{"positions": "learned", "init_std_o": 0.00326, "init_std_up": 0.0231}
MLP neurons of a small language model. Each row is named by its layer, matrix (up: input weights) and neuron, and shows model dimensions 48-175. Each number is 200 + 30 x the weight over its row's rms, rounded and kept within 0 to 999.
Before each neuron's rows, "fires in" lists the words (lower case) most often at its 100 highest values on Wikipedia text that the model never trained on.

fires in: "a", "two", "they", "the", "men", "he"
L16.up644,238,186,184,162,219,178,198,240,196,194,213,210,264,266,229,220,170,209,195,182,191,240,236,183,237,164,173,213,229,228,221,246,234,169,179,168,172,230,223,156,198,212,204,184,190,236,211,169,202,162,199,209,200,286,192,204,182,208,237,216,185,184,158,225,228,189,177,178,248,219,226,172,219,237,225,209,115,154,185,179,194,200,161,206,226,187,183,227,262,214,178,214,223,183,208,177,193,232,189,121,150,214,198,196,193,190,252,141,230,186,235,237,200,193,203,196,213,217,143,194,218,214,184,193,258,208,163,216

fires in: "an", "is", "are", "as"
L13.up163,158,201,195,177,231,199,160,176,168,191,191,199,189,200,214,241,147,190,185,160,187,176,216,152,204,215,170,209,237,172,151,193,227,205,198,218,182,232,168,226,235,204,200,194,177,173,183,239,178,201,206,200,209,164,239,207,186,178,240,169,174,199,155,209,173,165,236,160,219,202,202,187,153,209,210,250,249,133,171,186,228,190,168,222,223,180,194,255,269,200,232,196,229,184,216,268,230,221,188,170,171,199,219,231,233,208,190,183,216,189,292,178,172,172,202,242,208,188,178,163,208,230,232,181,198,208,208,177

fires in: "as", "by", "the", "at", "from", "until"
L15.up735,226,239,195,196,259,217,182,199,196,190,176,235,230,241,176,235,152,190,196,196,260,222,231,165,197,198,177,201,230,219,233,163,241,227,197,195,190,162,198,237,147,195,175,216,225,214,255,222,177,201,129,163,218,203,200,230,222,201,156,188,203,234,157,220,194,180,177,191,241,146,181,227,183,175,212,261,204,152,182,225,177,166,199,200,193,262,190,208,221,201,195,176,207,227,185,179,207,190,283,160,145,211,216,196,182,193,268,181,178,201,217,197,264,195,195,162,209,190,233,215,225,226,195,200,138,199,174,180

fires in: "of", "the"
L10.up777,186,194,189,185,180,172,143,188,166,189,211,235,255,207,154,214,161,177,214,217,206,229,221,220,200,216,201,179,189,266,185,161,193,155,256,227,171,267,177,185,165,242,165,175,263,213,123,208,205,196,168,203,202,201,213,199,227,232,170,247,252,184,188,207,175,189,158,185,178,174,234,173,161,203,204,165,205,183,173,163,144,172,156,197,246,163,209,210,218,183,174,207,225,172,217,219,238,223,176,198,179,211,204,213,206,168,222,199,210,210,215,226,287,191,182,200,212,197,211,250,196,244,278,268,159,209,205,183

fires in: "at", "atmosphere", "the", "old", "in"
L12.up84,183,224,170,188,236,212,179,177,157,197,184,264,231,271,145,223,182,187,208,194,221,216,166,211,261,245,186,152,186,215,189,147,179,133,197,170,210,223,162,178,161,197,157,217,194,216,214,210,189,189,162,194,193,183,196,219,271,201,212,177,178,206,241,209,160,190,200,222,204,189,213,189,178,220,228,247,230,179,206,215,156,190,237,169,244,150,236,228,216,224,212,226,229,199,234,215,181,193,210,227,170,215,212,160,196,229,231,213,193,219,192,209,210,128,204,228,229,203,267,182,171,223,180,239,179,192,233,186

fires in: "the", "of", "dumerilii"
L15.up432,211,194,182,241,173,191,158,209,178,183,236,215,204,179,151,195,229,213,189,165,219,213,215,117,238,209,163,184,191,253,197,172,176,196,245,211,179,212,166,134,159,193,188,207,207,242,170,192,197,163,199,252,242,220,169,194,229,212,191,207,221,233,211,200,191,111,177,175,198,209,210,179,234,152,216,196,233,145,221,224,168,221,213,188,170,178,147,205,203,201,195,157,199,202,240,170,168,225,199,204,175,223,236,216,180,177,225,198,223,196,209,218,208,151,210,237,225,174,170,230,170,218,204,223,141,193,238,191

fires in: "at", "on", "mardle"
L15.up608,182,221,208,181,195,220,178,202,189,175,213,223,189,244,141,229,244,209,213,226,247,233,216,187,227,212,147,190,235,218,184,181,240,228,174,172,228,193,152,215,170,168,200,227,217,185,212,228,214,196,156,212,228,224,195,228,191,180,182,199,141,176,236,212,185,152,212,204,181,178,161,178,157,208,208,241,198,201,189,242,179,140,188,167,260,170,226,158,172,246,233,156,226,215,228,178,198,229,235,179,177,242,194,180,219,206,245,205,180,270,217,194,243,208,236,289,267,157,220,232,229,194,208,234,197,184,166,228

fires in: "a", "of", "went", "in", "on"
L10.up319,232,172,189,196,201,183,160,216,166,210,198,205,193,190,201,217,190,215,188,183,249,183,216,200,242,212,171,157,226,251,139,226,273,267,207,181,190,167,194,188,202,191,168,207,200,224,215,223,191,190,254,238,254,192,176,197,196,139,167,189,155,214,173,214,146,178,205,185,145,213,173,176,194,163,273,247,191,182,234,185,233,141,168,213,197,212,197,198,263,215,150,190,188,182,268,182,234,210,253,170,170,252,217,166,165,215,243,175,181,228,259,180,199,221,215,261,187,184,204,217,209,188,160,226,196,180,172,173

fires in: "a", "celtic", "cincinnati"
L22.up570,145,185,205,192,232,204,230,136,181,192,231,177,226,240,155,248,149,219,221,226,206,242,202,202,219,218,208,149,277,195,184,235,213,169,210,150,191,257,206,198,179,188,225,201,171,134,239,215,156,181,203,188,151,177,196,219,243,220,230,195,169,206,207,247,173,179,203,162,258,206,174,143,136,196,200,201,129,194,189,158,226,158,235,154,197,168,190,212,213,183,182,182,232,202,213,171,231,202,158,182,170,226,178,193,183,241,229,211,215,162,246,218,209,165,269,149,199,222,211,149,234,214,181,175,209,242,171,185

fires in: "of", "by", "to", "in", "with"
L11.up694,184,148,183,134,237,213,206,208,165,172,189,247,188,240,200,188,200,180,211,232,222,211,208,245,167,165,181,186,183,214,225,217,220,226,163,224,199,178,276,198,224,184,185,259,181,213,193,238,186,180,180,246,232,200,195,182,142,184,152,166,189,162,202,293,219,181,190,174,238,151,226,188,200,215,196,255,170,187,252,169,180,100,192,151,172,171,212,225,192,211,230,202,190,229,216,185,182,218,257,239,217,255,204,190,141,210,233,218,216,230,206,222,214,181,223,216,255,213,185,196,227,231,191,219,142,193,155,184

fires in: "of", "from"
L7.up662,206,220,185,164,179,158,153,223,244,224,236,210,183,215,190,235,232,228,128,219,228,170,209,234,197,183,187,234,277,199,210,200,256,236,197,187,214,229,247,209,199,250,154,201,187,240,191,212,186,163,234,194,211,220,205,208,220,140,205,206,157,189,211,179,146,167,214,195,176,214,166,218,176,192,241,234,206,213,247,134,218,194,167,207,125,208,245,197,187,227,198,206,245,160,219,231,209,183,213,131,190,227,157,199,138,203,151,181,146,189,201,243,213,149,236,246,178,200,191,174,239,186,205,211,214,182,204,145

fires in: "of", "that", "within"
L10.up838,187,150,212,186,230,128,178,170,169,213,230,230,219,240,218,247,142,172,216,214,237,255,193,177,178,166,185,209,195,196,192,232,193,160,204,267,138,220,223,145,195,207,221,225,252,182,165,208,180,191,168,192,223,183,226,227,257,195,180,243,232,186,219,219,226,172,188,189,275,189,221,153,150,159,198,215,163,205,187,158,221,203,231,207,175,199,234,180,162,193,218,185,194,251,209,200,169,193,218,214,178,255,203,132,147,179,241,175,236,175,192,220,181,201,219,194,196,229,177,248,234,202,214,147,242,177,231,173

fires in: "of", "age"
L3.up710,181,189,195,164,209,164,214,187,239,239,213,249,242,209,217,169,212,192,238,242,249,239,216,217,188,168,150,202,195,199,168,219,209,250,247,199,217,218,223,226,189,171,155,182,206,169,193,204,180,145,243,211,198,178,228,206,243,176,197,202,231,232,193,235,175,149,193,194,161,208,207,195,181,124,263,249,172,184,182,200,200,160,193,240,171,220,210,182,207,186,240,178,204,200,212,250,191,175,226,216,208,260,223,226,180,216,218,126,187,204,230,224,137,241,224,261,220,205,231,215,213,143,179,188,193,160,170,128

fires in: "at", "territories"
L16.up649,199,232,208,210,203,240,198,197,165,203,241,257,221,232,135,249,189,214,169,169,201,264,214,172,173,182,137,205,151,218,199,221,180,192,159,201,162,184,199,266,188,167,159,209,238,229,184,202,215,203,158,222,188,204,150,152,195,209,208,187,167,199,254,198,206,186,152,156,178,175,196,153,152,221,191,248,216,222,214,211,153,185,216,201,198,134,235,169,161,274,215,223,224,222,233,234,240,206,216,198,170,224,202,192,159,191,242,229,227,253,216,225,248,212,217,252,186,210,238,243,211,172,208,204,237,179,198,204

fires in: "his", "personal"
L5.up204,164,161,171,236,192,227,222,189,179,240,177,252,179,228,180,200,252,148,205,194,250,237,243,187,181,220,124,162,194,145,201,200,256,181,170,180,152,172,194,180,156,266,134,184,155,213,155,171,224,180,225,188,201,192,149,236,213,202,190,159,227,163,147,183,212,239,184,190,178,183,218,209,261,174,173,210,229,215,229,222,279,232,193,273,195,242,155,161,234,262,163,172,220,238,176,197,212,222,169,188,179,194,203,213,186,212,187,193,231,205,199,226,204,215,226,182,210,216,199,181,223,194,208,180,206,167,215,209

fires in: "then", "until", "re", "label", "rehabilitated"
L3.up563,209,236,231,237,163,218,217,171,216,220,147,219,223,194,221,235,177,219,230,175,225,199,171,154,177,180,219,212,174,201,221,219,162,234,161,213,197,212,161,239,186,191,182,184,219,173,166,232,197,222,159,228,154,220,138,229,150,202,213,230,138,195,214,174,215,238,236,152,209,238,183,156,193,239,195,209,218,199,160,179,192,206,152,242,154,222,178,164,148,170,214,234,236,229,194,250,258,198,201,237,200,198,199,186,144,189,260,125,192,182,269,213,202,177,232,185,196,223,213,157,206,192,242,150,225,200,216,189

fires in: "season", "based", "her", "reserves", "campaign", "nominated"
L5.up883,197,165,194,200,219,219,219,125,199,155,237,224,201,248,158,196,234,198,224,180,183,225,265,226,158,196,166,229,194,183,167,235,212,197,194,192,190,212,181,178,136,191,174,197,241,184,234,232,194,242,222,213,239,223,184,206,204,243,178,161,191,158,178,148,209,214,164,206,216,219,188,187,248,212,207,217,243,163,250,226,247,218,225,242,227,255,170,232,171,206,198,159,245,198,221,223,164,261,197,207,194,225,206,201,164,203,188,188,243,165,177,182,158,204,154,204,168,243,170,215,235,213,214,235,231,180,214,191

fires in: "a", "the", "one", "everybody", "an"
L7.up462,185,247,188,180,187,174,197,208,230,170,256,216,207,198,190,182,263,233,207,189,203,215,203,174,242,176,217,201,220,207,162,241,179,244,227,166,212,222,206,127,159,209,127,172,150,236,171,223,186,173,228,247,262,182,217,155,265,161,190,200,235,213,161,212,207,161,218,202,199,203,144,200,200,169,261,249,223,214,193,157,174,192,210,220,201,179,218,234,215,211,167,221,227,165,206,170,209,243,229,229,233,171,211,267,172,199,193,173,207,210,179,222,200,207,236,205,197,218,211,159,186,170,200,269,137,205,185,187

fires in: "and", "is", "or"
L16.up645,211,165,180,197,211,193,205,184,245,201,195,260,230,205,263,187,196,215,166,214,211,183,199,207,219,249,168,228,215,152,166,209,237,220,227,224,238,162,189,190,202,196,147,211,164,218,189,223,174,138,177,181,226,142,208,223,213,145,250,173,134,176,186,205,197,192,218,235,183,205,204,210,153,154,282,215,177,163,167,251,225,200,149,176,130,241,243,155,244,208,191,208,227,148,178,187,188,163,227,143,187,250,199,194,209,187,177,260,186,235,245,156,226,204,249,227,208,201,227,210,255,217,234,208,214,126,207,223

fires in: "in", "for", "pancrase", "on", "of"
L11.up648,182,181,182,191,176,207,201,201,142,192,195,222,215,226,125,253,179,193,206,250,220,249,213,210,182,220,207,171,164,160,222,176,222,123,220,215,185,206,199,200,194,135,229,223,191,189,131,182,196,151,128,210,217,180,199,159,182,239,169,138,245,177,214,219,220,226,185,229,167,189,269,198,194,212,202,215,192,201,222,227,228,209,201,173,211,182,127,201,240,181,164,234,192,222,228,174,171,176,194,207,186,218,210,160,181,202,252,227,201,199,196,223,220,133,204,171,278,199,166,195,197,215,206,201,209,185,227,203

fires in: "in", "by", "on", "with"
L13.up59,185,134,169,208,198,182,216,244,190,190,227,278,198,266,185,199,165,196,236,253,200,233,240,197,180,242,195,116,177,224,218,241,236,182,202,238,249,193,154,212,222,184,127,220,190,219,143,228,175,185,204,210,249,211,205,196,226,210,213,130,179,214,208,207,212,209,199,260,230,205,220,215,185,206,187,258,203,176,240,161,215,188,208,166,193,167,216,170,250,234,203,184,200,199,210,194,175,202,219,174,189,206,223,131,203,225,213,205,160,206,187,196,238,151,247,206,246,177,236,187,226,270,208,213,229,187,181,218

fires in: "of", "by"
L16.up756,205,146,149,186,191,207,202,154,164,135,158,204,223,209,189,133,206,175,174,157,210,247,197,222,223,226,203,178,201,256,189,176,225,205,173,231,156,245,202,131,170,216,168,197,216,233,202,229,180,140,166,209,211,158,209,223,196,153,180,198,219,162,152,195,148,183,161,223,198,197,228,186,233,153,226,217,212,179,142,236,122,189,162,187,223,190,165,224,185,194,226,194,223,227,222,195,177,198,205,199,232,256,179,174,248,230,238,197,178,196,225,204,202,158,211,232,253,190,283,252,174,236,250,257,151,194,221,202

fires in: "not", "to", "the", "extremely", "inversely", "very"
L16.up293,192,179,206,206,244,185,174,160,158,182,164,192,174,205,219,160,217,227,172,197,182,251,203,141,232,215,223,205,198,198,183,153,159,183,222,200,187,268,191,218,221,143,150,242,211,138,196,189,193,197,193,202,255,237,189,233,222,205,192,159,219,199,148,214,182,186,191,185,214,206,235,219,187,203,184,215,182,176,175,224,224,237,211,217,157,142,165,232,188,204,190,181,250,213,214,212,219,204,167,175,183,239,247,250,209,226,278,189,246,239,251,241,195,183,212,174,220,155,229,175,210,164,260,163,180,175,242,156

fires in: "by", "with", "on", "released", "to", "in"
L13.up619,184,268,224,176,159,202,200,231,201,225,184,239,196,242,154,196,160,239,218,186,214,201,224,177,200,205,200,192,222,213,187,191,223,230,238,143,167,281,187,237,181,213,206,172,191,207,212,235,161,211,220,198,204,195,180,185,209,272,202,179,173,152,237,217,210,172,199,142,246,211,220,200,151,184,209,302,176,136,211,216,153,171,176,263,251,163,255,235,190,198,160,151,208,200,222,238,193,245,173,208,204,236,201,209,156,196,210,224,226,205,195,245,204,259,227,180,209,151,158,195,254,261,213,220,214,165,213,205

fires in: "the", "an", "palestine"
L16.up850,200,238,212,224,167,202,169,184,215,203,245,228,191,204,140,224,211,251,198,114,201,184,222,177,238,239,214,210,221,183,185,213,212,211,182,213,220,268,110,198,190,208,183,173,229,193,205,239,173,133,195,245,221,179,178,186,173,184,207,225,216,224,222,229,186,182,221,171,209,238,147,181,184,178,213,182,196,154,227,210,197,201,153,223,195,146,234,158,220,216,213,181,213,164,219,267,254,218,186,154,148,195,212,250,189,198,223,135,246,194,256,196,247,200,259,240,189,184,197,157,252,205,218,202,178,180,183,222

fires in: "where", "which", "that", "by", "when"
L10.up715,186,176,220,110,198,213,201,192,135,188,201,179,193,252,190,187,179,199,163,197,228,209,188,247,187,207,207,214,264,194,184,195,219,172,153,158,194,236,209,172,179,151,205,232,195,154,148,202,180,163,207,195,213,172,168,197,189,200,263,200,152,153,237,221,204,239,198,260,210,178,263,187,190,235,228,222,189,203,213,183,176,211,182,209,221,174,237,169,183,198,224,205,199,181,219,198,272,192,228,242,162,223,150,97,178,201,187,174,155,149,192,188,223,199,223,180,241,230,210,207,293,266,212,185,196,171,226,210

fires in: "and", "who", "have", "or", "had"
L10.up656,221,178,148,132,190,210,184,195,244,207,173,172,199,237,211,196,214,248,186,191,237,167,231,252,266,252,205,217,253,199,169,173,205,235,202,176,225,227,218,176,185,210,214,245,247,223,208,192,189,160,194,205,188,152,202,184,210,213,198,184,199,165,152,204,193,242,160,226,230,163,189,187,200,221,226,193,221,206,161,218,235,186,191,197,191,229,200,156,273,214,179,259,239,139,154,187,209,152,233,226,221,255,227,195,220,167,160,241,174,176,183,195,172,205,198,228,185,219,220,200,172,199,209,217,183,154,174,189

fires in: "of", "at", "with", "for", "hare"
L10.up41,203,213,189,171,219,231,189,221,240,167,215,210,244,273,145,249,196,218,203,217,201,245,223,161,276,179,167,183,214,211,199,185,280,216,141,198,146,189,190,255,205,246,164,254,221,255,188,212,192,176,140,196,171,225,210,217,229,173,152,189,211,167,219,190,165,178,209,183,220,180,187,181,206,227,226,233,204,205,249,210,196,184,174,203,152,226,145,189,202,227,199,165,236,201,159,157,182,173,236,193,189,234,247,138,170,193,218,205,170,230,206,204,200,207,198,234,255,173,143,196,185,169,175,223,215,167,170,186

fires in: "11", "12", "8", "10", "13"
L3.up155,197,207,198,165,158,114,218,194,252,201,264,279,219,225,153,192,205,188,274,220,239,175,188,187,178,257,222,199,196,171,198,227,181,153,229,161,218,236,209,214,171,177,197,200,212,244,188,195,194,179,189,210,154,198,134,195,258,206,177,249,213,162,171,206,202,195,213,258,192,179,157,211,186,177,222,218,178,208,164,182,174,166,211,210,200,211,205,231,237,211,142,190,200,238,229,200,187,238,213,253,181,239,257,216,234,206,208,217,168,193,196,284,181,128,237,200,222,123,248,192,265,157,221,188,201,221,182,186

fires in: "and", "of"
L13.up797,194,228,188,174,182,184,235,223,203,163,198,219,229,152,162,191,203,209,205,195,217,245,217,194,194,169,169,187,181,150,126,182,206,219,202,207,226,217,232,202,197,180,145,201,191,179,182,216,189,132,182,214,165,197,183,215,183,191,212,243,145,207,134,258,203,211,186,215,166,161,164,185,198,164,227,253,187,163,195,257,233,180,149,228,220,179,215,150,185,230,209,181,218,248,238,165,147,219,206,153,199,224,181,178,259,185,191,238,205,244,231,196,196,213,209,182,201,192,222,222,211,167,242,191,207,158,202,200

fires in: "since", "until", "by"
L3.up378,198,214,197,217,231,248,203,217,170,192,209,199,239,180,240,203,204,178,199,226,184,150,198,200,214,219,239,147,168,222,179,234,169,178,170,205,215,184,188,175,244,157,183,252,202,196,205,266,210,188,200,230,178,187,214,194,211,209,198,212,198,227,251,201,217,145,193,182,209,216,185,223,167,194,167,163,180,208,173,173,216,208,178,141,204,203,210,210,131,176,172,198,194,251,222,217,202,254,189,201,212,175,209,166,234,178,162,148,173,228,145,199,217,166,212,175,168,220,244,198,240,127,215,163,202,233,175,152

fires in: "in", "of", "during", "all"
L16.up792,191,170,228,182,218,201,197,235,181,176,197,277,214,189,139,201,199,264,239,231,195,217,234,142,193,168,185,224,193,196,189,179,202,240,155,197,140,162,214,220,169,197,186,168,239,194,168,213,177,165,219,245,145,143,186,197,233,171,198,197,239,221,173,246,156,154,192,211,195,215,233,154,183,159,154,248,233,197,176,222,239,150,182,219,150,148,199,177,168,251,218,158,215,237,240,254,198,192,285,196,164,251,232,204,192,248,217,189,180,199,245,252,156,165,178,262,190,176,259,217,226,210,209,182,183,174,192,187

fires in: "at", "graduated", "attended", "distinguished", "decorated"
L15.up715,178,277,166,174,210,182,178,189,188,205,218,217,174,208,149,189,187,204,150,209,255,245,233,219,216,184,186,158,205,251,209,208,212,173,175,151,168,229,179,213,134,209,201,200,213,223,195,199,185,203,130,273,244,166,142,207,239,233,231,193,139,134,224,188,170,165,210,185,196,200,175,234,154,159,176,222,216,182,207,219,162,214,224,211,210,226,207,162,190,182,141,172,251,211,249,179,202,188,193,180,178,258,225,154,178,116,243,180,173,256,198,234,206,165,267,219,272,145,253,183,203,178,197,213,209,212,213,223

fires in: "when", "that", "after", "where", "in", "which"
L13.up443,162,186,225,182,220,182,199,187,163,219,163,232,214,232,189,245,149,259,140,193,215,225,245,200,200,193,160,170,211,204,234,246,167,237,207,190,211,151,217,199,136,137,195,201,222,218,159,227,170,192,183,225,236,134,178,218,187,229,200,175,182,212,210,252,194,201,161,158,195,202,211,191,222,178,203,252,228,142,188,245,173,171,183,215,214,206,212,134,217,218,222,125,199,209,223,230,165,185,230,228,213,245,155,169,190,182,240,185,180,153,226,246,200,224,181,203,213,196,196,283,234,241,204,211,239,164,216,225

fires in: "career", "well", "addition", "life", "favelas"
L15.up233,184,199,197,173,280,176,202,240,185,239,164,209,186,166,242,171,162,195,229,235,275,201,226,252,245,145,181,190,195,186,140,236,236,215,192,178,129,215,244,138,139,231,226,184,190,158,249,247,130,227,238,243,228,212,194,206,191,149,200,200,218,163,147,207,163,153,170,206,248,195,199,196,145,183,214,225,135,174,181,192,197,163,199,222,166,216,216,205,233,208,171,163,234,157,202,226,193,182,180,179,234,203,180,201,175,232,165,152,196,200,197,205,172,188,257,182,186,203,238,203,190,220,220,181,165,191,161,169

fires in: "of", "for", "when"
L13.up457,167,238,202,184,221,216,252,208,204,202,178,215,229,204,127,267,196,235,231,160,224,213,193,153,180,141,186,196,259,188,194,209,239,180,207,187,134,165,222,164,182,184,201,210,190,163,158,198,176,184,215,196,191,170,178,216,187,149,207,248,188,156,234,230,238,212,203,190,226,161,218,122,208,208,194,265,171,179,243,227,229,184,162,196,195,165,191,229,213,193,198,190,192,236,230,191,196,226,213,170,158,246,192,153,206,242,205,148,206,173,216,247,161,213,229,203,218,208,253,267,228,259,224,182,200,171,225,171

fires in: "had", "her", "1", "his", "2", "my"
L16.up31,198,194,212,144,170,210,189,201,225,216,194,218,203,214,233,187,178,194,267,171,239,205,217,274,201,179,226,194,195,169,107,201,172,180,215,192,220,248,217,167,255,237,228,236,201,215,249,213,188,187,202,235,217,209,185,220,197,144,170,182,271,115,163,220,208,169,174,250,235,193,165,183,179,165,230,194,175,182,180,210,171,189,187,182,199,225,228,216,255,306,195,176,214,171,212,169,197,211,221,222,241,251,213,209,198,236,188,218,198,151,205,242,207,175,250,216,187,183,194,222,226,177,217,216,176,135,198,199

fires in: "in", "of", "northern", "eastern"
L15.up169,209,163,225,190,182,214,237,155,160,203,256,257,234,237,128,173,194,247,237,211,219,210,220,174,215,163,200,152,211,271,180,170,237,194,130,205,180,147,159,234,204,140,175,221,226,188,164,224,164,153,185,230,228,204,208,196,236,173,179,195,244,172,178,290,203,229,163,194,186,191,222,146,208,184,208,259,219,164,208,207,225,208,146,211,218,189,201,184,132,159,239,180,196,211,205,183,205,177,220,215,202,230,233,166,182,231,255,203,218,211,214,231,218,128,245,185,233,202,211,208,195,168,175,204,150,142,188,210

fires in: "2", "1", "4", "3"
L5.up617,179,204,194,171,161,178,194,219,144,220,206,207,189,223,205,211,205,236,159,226,240,206,195,209,212,172,195,186,197,178,176,237,182,196,192,148,219,253,259,215,217,216,216,193,264,188,221,204,179,201,181,194,174,194,138,149,247,190,257,218,183,145,188,220,208,152,202,226,262,195,156,201,151,200,217,300,221,166,203,148,194,191,222,205,225,188,252,215,249,233,97,180,210,184,253,176,223,233,210,157,207,245,149,181,165,222,215,205,147,158,208,254,220,161,255,199,168,176,210,189,255,196,221,216,210,156,253,180

fires in: "between", "with", "by", "of", "among"
L10.up98,193,226,186,177,180,187,176,197,154,211,204,248,236,221,182,160,198,233,216,169,217,248,234,218,172,173,203,160,239,278,150,243,185,187,189,236,167,214,161,194,251,201,172,174,186,247,159,223,196,241,214,264,201,197,232,207,251,204,131,195,225,181,164,196,202,186,240,166,210,175,218,217,199,195,211,196,227,194,156,198,111,206,178,202,179,191,248,213,155,219,185,162,223,202,251,241,190,184,186,209,256,217,227,222,197,177,164,186,146,190,201,197,233,179,181,206,222,199,220,187,149,199,224,250,176,266,205,184

fires in: "as", "with"
L7.up77,191,194,176,191,241,185,172,251,137,164,159,208,171,240,226,225,161,209,202,209,216,208,214,147,230,212,191,236,251,236,192,162,225,229,210,186,186,204,186,192,195,186,192,202,151,198,174,224,184,177,149,214,213,180,215,215,232,248,260,167,149,234,199,170,163,200,227,204,238,182,234,216,167,207,188,260,177,148,215,198,237,203,166,203,219,196,191,234,249,190,167,232,200,173,204,235,202,189,222,161,197,229,200,143,179,263,216,197,165,235,228,180,244,178,213,153,220,199,192,210,221,297,196,230,207,134,254,194

fires in: "0", "code"
L5.up23,119,174,197,198,192,206,236,197,148,138,217,175,219,212,285,215,209,223,187,178,276,195,207,222,205,230,219,205,161,152,147,176,291,199,173,235,177,167,229,213,197,209,190,239,225,209,218,224,234,184,187,250,162,186,129,197,185,207,219,167,221,201,235,190,224,270,217,208,181,201,170,219,220,164,211,193,181,198,188,183,192,221,177,173,188,201,188,176,206,173,234,224,257,213,245,213,209,228,178,168,157,191,189,163,216,234,219,198,219,233,215,243,226,205,225,216,181,193,179,211,177,200,174,196,232,201,220,193

fires in: "career", "professional", "2024", "international", "history", "well"
L11.up303,191,221,188,172,217,162,208,178,215,163,222,189,202,197,163,198,149,230,209,210,234,203,236,225,187,200,226,169,185,193,167,245,249,161,161,134,225,173,219,162,183,163,217,177,236,176,191,217,165,204,233,245,208,197,131,208,243,130,233,197,159,193,123,221,172,205,118,250,228,183,174,187,205,207,250,199,209,177,183,177,195,186,208,225,169,229,202,195,231,168,212,208,251,187,186,202,240,182,216,212,197,232,210,217,196,168,163,220,173,153,205,259,193,171,221,158,222,181,234,191,258,223,223,196,194,189,127,190

fires in: "one", "a", "each"
L7.up334,175,144,195,190,175,207,164,159,183,193,222,259,178,226,148,187,180,163,185,230,231,168,220,202,245,233,211,185,193,190,194,218,204,207,228,159,174,204,193,172,171,192,213,170,214,166,228,213,186,171,196,212,185,165,182,182,223,171,252,211,232,172,199,232,221,197,201,230,279,196,210,186,148,198,248,199,209,191,136,158,192,191,184,119,189,220,154,238,227,181,212,176,225,136,218,183,223,195,178,196,189,305,181,207,192,225,172,197,219,189,219,264,178,139,237,135,204,180,178,214,252,204,194,217,210,216,227,203

fires in: "of", "first", "final", "11", "8"
L10.up869,202,195,216,182,170,224,169,256,228,194,238,200,203,249,134,194,218,252,170,175,243,194,212,259,154,189,203,232,196,210,188,239,177,236,165,141,234,226,221,215,179,193,185,188,221,217,210,201,173,181,220,232,216,214,154,191,222,148,201,219,230,190,198,242,188,174,210,172,177,197,126,168,185,185,226,211,202,172,181,232,169,170,172,176,174,210,224,204,177,218,198,150,199,221,243,220,209,236,263,212,157,244,231,176,218,199,189,168,224,208,229,229,216,176,206,255,204,119,225,177,225,192,268,177,197,150,189,145

fires in: "at", "under", "within", "for", "towards"
L11.up727,156,174,180,192,241,179,188,159,192,153,211,249,186,264,160,203,201,234,222,230,206,183,254,128,203,160,215,203,243,194,183,192,189,191,180,209,156,168,151,238,189,161,211,230,242,211,98,215,192,219,157,220,176,198,229,230,201,165,185,180,152,234,211,213,165,245,217,184,207,209,207,188,216,171,172,198,239,201,233,216,191,201,183,173,148,189,205,189,227,232,220,212,201,224,197,305,187,186,178,235,238,260,216,213,200,147,203,171,196,211,183,207,212,177,197,228,286,194,211,179,181,221,180,178,184,202,211,214

fires in: "of", "the", "road", "old", "lowe"
L10.up494,190,182,195,170,205,194,158,193,182,182,233,206,257,214,195,230,208,259,214,192,218,184,214,189,192,121,186,201,266,219,157,226,235,261,179,161,228,249,180,167,189,221,192,217,211,280,209,237,185,208,227,236,254,240,230,208,245,171,211,230,143,160,186,182,195,239,249,183,225,205,198,207,153,165,218,281,217,184,209,164,171,201,169,171,189,215,245,200,208,221,199,192,221,206,225,184,215,212,250,218,212,164,204,162,190,202,204,210,157,161,184,206,228,206,230,275,168,185,199,141,192,243,210,219,192,181,186,229